From a checkpoint of a small transformer trained on Wikipedia: 525M tokens.
MLP neurons of a small language model. Each row is named by its layer, matrix (down: output weights) and neuron, and shows model dimensions 48-175. Each number is 500 + 25 x the weight over its row's rms, rounded and kept within 0 to 999. Numbers have three digits each.
After each neuron's rows, "fires before" lists the tokens most often just after its 100 highest values on Wikipedia text that the model never trained on.

L3.down274:435468488483504462485501469511505548498491540488509502468493459504512518498523522490439476518532515471465522506509472493479480504465517523500492482526495473472473526498518525564498507472502499515513485505533554493541518497536507490469512489556525497511480488500527499486489523512527528503496465531532528534515444526507528471440500467472516545515485511519506520526526493534479474506476
fires before: "0 ", "; ", "3", "1", "ubl", "2"

L3.down469:450508508517513515466490506528461486497551483474533469488518467503483475468503450504521499462532524512497511514466508530503544538475481476500492492482528485511473565500466532486499521528475512454546504485520489512495473533495493484488506521514450555542506491474550436444488496543505505532463495477524488488484524506526472492451460500529523482468492505514490511530499499515558488554526
fires before: "\n\n", "\n", "\""

L3.down286:474451512495554498458453518472501518522492521452517488509494491502522513498520481537552512494492458491491482536479468512483485496532506475514479492494487512510481498451555514495456502530501548498492505487472492492494490481575495538477488480538504493507536471518485501566557536507474473488526517497490483485481521546531493532485465469482522489498497482488520486508459481521515483505517
fires before: "| ", "|", "(", "ind", "of "

L11.down243:481536493547476497478497505475538485445498484494479515500486513486516477553508510520494483471491484496517495540451482492528519543541496478435467475477519512541450550512499504457528512507520498533515514510504495499520489503509528521518486472471484519465496452519517521509531508505455467520512479502510471527478467506501511507482510510490496501512543444508505527513515440493568453531520
fires before: "y ", "y", "ical ", "ic ", "ic", "is "

L4.down796:482521481485496495510481487514452515506495531527503483500491515528486523510481511544455497478513479488529495505530495474538424531521482505464497499511469455523526474511500537541470500510549483540444514500528506517500481525524477516498528475505517454514511492533480525545500481493533482506502460515506521462472461504462488492529510551469469526518501486493469474456511488546498528432521
fires before: "s ", ", ", ". "

L11.down550:493484487497498520535479567480494461491508513461495514505537520536441491444507505522497535478458476448481482510499468481500512484569494475482516506478528537496486514495482518526488514480522512496490484531483445497526509495452519522539506495499452516523498455506516494502503525463529507516460489560484462499482506465486474478556521474470487527489498497480495472488516456523502495488527
fires before: ", ", ". ", "==", ": ", "===", "."

L3.down510:491526504476511524491550506498468485486537461474489534502482425512486519524516519495501518500517487511527496496481479478515519478526500527503537507519506513501457462511497554460511499497517475480487559505505527503489479497511507519537482494533454501500509539480470465459486498505546494523524527480520487508471521481468516472539471470502489461482503543489514462476460545551487481511506
fires before: "s ", "s", "ed ", "en", ", ", "."

L9.down391:448551478516449509447508488460512504524474467524528492528518527537464538514511444518500521501544486504455528505501504469483475518459507486516497511495493527543524496460469503518518557475486490508522468459494513486467512505543497493507492480508489550469477491531513457506451507489462456524480483494499494528470499505513515480506476503533502484480515469487521499522465503510533464527499
fires before: "| ", "are", "i", "but ", "ath", "\""

L11.down882:495528500517519504512496522469515487466442527514523480473547481498537521466475529534478496520492495513529511504503481502468530489504512554501500531505507502563488482484468455460460516480475522526502508480497528497506518513471500492501506507495484512471512490472536490562483525518491554533453456487492452573511491520500510477486484520479477476503488449529433519493529478504520493499483
fires before: ". ", ", ", "| ", " ", ".", "y"

L11.down726:518528524468540479508473489447485510470500491551513506536492479477470521522474504486487468527544481517509482519515557508496487525507519486488504506476511451496501559512502516501534523495529500505495519476570521480508466475534499518524495494523503505509499511521483517496498475506481484499470468557453479482495428508499512517477533518474487488487521488508494484510517487496517478502478
fires before: "s ", "the "

L3.down189:503536490500505417480507512493529436497498509457524494518516478484509481546504493459475494502522500559485514537474499468475536514443497512495489489490514466475498482532483507487476500559462456455520515516496505475496475524510512509492515502441520500497518503505479508467543532476550511485528517516516460460486496518557473514507498479481475489452499505490518488530512521489499504483468
fires before: "\n", "\n\n", "| "

L3.down705:487482531484470495448474518522516529498529470474507516554526474466506527494489505482578444511495494506520478472510503535466490529509467455472494495500491495505498518502478531477457527514477464466488503500483527490498475524537452480571525511508455513523565533507504492544485512503488446464540530513528504480483549473538525485502509509508507495511493475509513475539451458509515472499481
fires before: "| ", "|", "T", "S", "mi"

L4.down633:505475471499479478499504479536514504517469472477543461483448509509538560489481505482480516507494485529482531509501546482509492504512471504508523463500480485507508543497457482555467489505488490519541497513518528504526535534480480496505501483506518497485496490490510527510492505493535465473576518467515502517499483515532466498455493491495493508527477557490516577482519485490464489505500
fires before: "| ", "2", "1", "4", "10 ", "5"

L11.down894:455481501478480519534499519499476483478530502513479513463494496508503557484488494515496532496523504519501483488508480484485501517534497562492457506544528483503491574483497534568513516511473488523492469546510489440516480502472517529507530490526490528481482461477536470494524520493497500494474507521466489499500513504484539479546512489463482490485497504485510530505538536492496515509504
fires before: ": ", ", ", "\n", ". ", ".", "\n\n"

L6.down714:460532517537497516484512490505509487443487509512564502517502464528477470491506452495520545483560520502508492476479517471485541471465500515467516553490531465470494525503503516523505463537515534469520453505510529476488494506487494518546484517468479503491491514462492486479503510492478530507511522469505454496477516506501465495519500467470493544538476496551538466507509536476449521539522
fires before: "and ", "in ", "with ", "of ", "to ", "were "

L4.down153:518468479509513524528527436511533560484492475524507514482488479490534482486513480509560473425525500482495494494500496506477493535452480500492476520476516502528519522482460435539498470492509513511487502534505504486557496513466468500507522510502460498511501492512503489503506509500469467515562470567466554487492484513500507513460493491493503512430534508515514470471499515494457541550461
fires before: "y ", "y", "i", "di", "s "

L11.down253:533501486472472495508496469503493546531521450497448531500477535463532524499542556541485476492521478504516512498495449520545510524533469474515517485478463516527487465496514474505486487500553488492472508490504509500547476495505478465499488534486443517458456493455472487492508490500505486486499456500429455511519506493569526478483507529491467500543527464525531474497532511473501480483494
fires before: "m ", "ip", "it", "m", ", ", "e"

L4.down90:517494562482510527495488483525431485503495453522491534524515491513478496504493525545493477480519500498444537495526498488498484528468478483463526446466501462529507523520496529496491510513488470503558510488469533545461538533489475501484504529510477508484448503499503470496463506526512491487524580515513543515469509467515512493496498518540480514503473503463521497524475492505520468521490
fires before: "\n\n", "\n", "\" "

L3.down355:521464499523529471450542537475499521467471467454526485505516525500506469521436528504462521482490496494500519530503547512469522509535517530512503480462532503495480492467503530506497486438505496457473501517537497458491508512474495502500483498470497484485468524467515469505489546521533544559482550474488513483481475511467529454495506475516506505504516536479528433513492456540479509511499
fires before: "ing ", "ed ", ", ", "ent", "ent "

L3.down206:503539464484508456472544535515476482466524545481487493525538505502491505501525486517515505449532519539470526493477499519482464483491520471495516481529481506482507561517516498478489501496481483470565458520487521523473506506478507520508510566494470500507503502519502459478521526506506496464509503514488507492460469500547479518530491459522511524497482526496484468503481494507535491480453
fires before: "\n\n", "s ", "\n"

L8.down500:506531551510488499530469517477467445477494499476463492526505477499561514518471540502540497482458472497462521466497488511501490550480489511522507466495471464502469510528480500473465493470487467475512477441545500532499512502471456529498537481521513491482493564478492534475519488545508476499557494473463494493492491500478472499528479528496514494506537497481494468512493488522502529514468
fires before: "ut", "u", "om", "ation ", "ac", "em"

L7.down519:489506520506487454492488560489504501472511472513524457473505473542539525473476490500537520516487513549484529456450459500497492495497516475513511476525474519538496487497505525526524497494457482503504516508525564492486539524525523521489492495496471463497497472500471445488495513522520467498483451511512469481493476495462494514497559474481547504486492462508486450515513462493491505480485
fires before: "ent", "ent ", "un", "er", "and", "i "

L4.down395:516450485478469483488491491493470467528527499505514519480512489492492485489474538502502510500503529534472500467499538499483491513491513510475515504517493470491479487542514520525529486502520462517536543493522552527509503533492545525535531517479491508492420536528530521533466470495484475470475525530417486486497499523517517523487481499509478484433486477507477475535498464451523531520535
fires before: "s ", ", ", "\n  "

L11.down837:451517556513499500512454527525511566489516500490546500491492498511483477526486507477488486515531524492510472469483454511526491451484546534548482501478489496498490488489464468489468468518514481484488494478484464536502509471553509510534500480448471526486511522510442498503502504511457490506496477506525485504528500512506466485491525482476536533485467503520497489537475510477556499455490
fires before: "of "

L4.down65:521497519510518487489519527493492467529491499503470534512524508503465490568480507445536574508499471561492511492490479483501516514503512484501541495499516528522536471474535497477517520520545475513488499494461533489484517489486464509556509486473493444463483440459528501495503545553537493462534485495538505510508505486469516483478484465502494508491505531525495480519482513513509486513528
fires before: "ue ", "ain", "n", "u", "o ", "ed "

L4.down548:476511487517503484523498538482472467499544475509531540475529504517497514565532494503494452499504500515477486509509497485517550479507503444477458472512502469510448578500486516484478485509506478533523473477490515493472549510468552508517477547492462480484505464496500454480500502496547504510495509489493489480503509503503488501486477509518510498481491493534540528543456495487503500505531
fires before: "\n\n", "\n", "\" "

L3.down822:483492511485487514457543514520507486492503471505476525491492521508533480527472515569499532491535499470531538461458490473500538517479507448453522507461539501527483479483497519445487461493537515497501496488469521493472468465478455486516477519501507509526526533521517450480508524468518474511475528525466463503488472484519500499518493521498514515519509540492573466513536457480441467510539
fires before: "e", "al ", "s ", "s", "ally "

L3.down855:458513509518537469498571540532465483458522495505473536526512512479513491516496475486555501501567537518466526530448482480477507496484493508470529468497513510514491556490508522475471505499517450512559480522494508516457503514485513501484521521486484459547524475534515480513484515504509532498500531502499518493471536481513513523504452492517485499457475508484503489500451471503518475511459
fires before: "\n\n", "\n", "\" "

L3.down98:479521499465508449515505524507508476492487470497505477504492516538528482487516516490492486515509475490478513520465492462485484485495458501525493493499525456476471497548468502534479478503496488552485502509528464499531501537538517516487524489517551513499512489514499528482444497498520512501510494509497486453494466507464444531483537516456515493517453552530514481482542482527481485509490
fires before: "\n", "| ", "0 ", "|", "2 ", "2"

L11.down744:462518500529483469513508482482487508495528548492559526486459532507496485454539480472504491510489477528509542517483466456513510560466480529522512473509483517519479481472502479470474511503520499534500483503525485502571475503480497484532508494526520496530504500512480494487535468521505484511491564517492536455489503505519512482492522500489504469535485515505506495509492473493469476529480
fires before: "e", "y ", "e ", "es", "es "

L6.down462:486494511504520542522536503486542479486518515489520495550488512518480457510444462524445499505499469497482481540479514506468517494479477435469538549493540501516472477507554509525505506498529504480471451465522553493523468503469519507545511553545441531501504484494491485501503492445465518506479529525504549477461419507500531491495510527489512502502530498503487521494512500496503499472536
fires before: "al ", "y", "al", "t", "y ", "s "

L3.down66:497513506485463556500471515528495501521476565494501513497488529518485532531478460484467527538514503474496485472480478524487528489541486473504484531527475468491504513513489526533465460529522520467486504473472456481564493475465503504550493468491521492519491474516491485491518487493453478497443476484536541517484490544469529502515536518470460491526520512483509502503512532491523529509499
fires before: "\n", " ", "|", "of ", "em"

L3.down753:507497476485508483504502511493460506468513493450485495523524494520507524527475541485479532500488476472495551519503504517498468525486499487554502496470497521480505502530464474542509456493456505507489491499491505475535532523514490515499526472524557484510492471476480502496459457504511541482471481567559504516477499513540443493492505496512519528493510512543525498503539484490487459488509
fires before: "| ", "0 ", "|", "2 ", "1 ", "\n"

L3.down330:478511489510508458482507525474507481474492493459443509511515482507470517489488523472500585478529453504489509493521531511479493499483493500507512514532485503513487510515477497522491468473536495539485529520489502523514509483533506535533559485450468560496484482459508471473486516537490561486517518486528498500489511512493495484486480497485512538541470522495534483532503507513495506544489
fires before: "on", "on ", "ain", "ubl", "| ", "ed "

L3.down754:477511506508514493483512555511472484513528487512535453460489512535473515511521533510517473510500517508523481474478447513516486531509508480481546571508519512459556486475457489552523489501488500502476504489524499498465481480489517562515463496462477478553469495505461524527475534531540493514505518523493493475491534507479485490494489527482490463503509493558479506546503494487479470500488
fires before: "ent", "ent ", "s", "s ", "sion ", "S"

L8.down772:538501473505520498554556550519498547499509476460479510536538499459499478541530463491520501491500497468517489497519523500482463517486471476500504517540521479479465529523535497482557480474495479460499505532526515498478470516527501479506461501525453551499511515506533479465510507490510512515470518486524471494499486492512492484482504499478488448514473497532497502530505483522511503509520
fires before: "ed ", "an ", "s ", "ould ", "ame "

L8.down488:507479463475499498537474472466510533479489475457477524541472507482507479518518490507493516473501488484449481437558489466494493517493488496512555491500510496524555499503525502494485487487526483477497510476458486519494493529547439504509532517566460548461484470535537477521526510493480489493488493558529463532458505515498558529480537487508465478504489466531507507515489528488497503510529
fires before: "y ", ", ", "ir ", "s ", "ag", "e"

L11.down313:463501526522470524485509532464467520489500482539519534472486491542517517505488511462493474519476468493515537519478460493514523555479482535511507523483544484535517564495524513472504518512470490498474513475475509480515464455492481486514522502501501455541464469486479489542535494523565501501501464523511455474493499520480504473517545467498475513471528496545478519479521482512498476523491
fires before: "y ", "y", "al "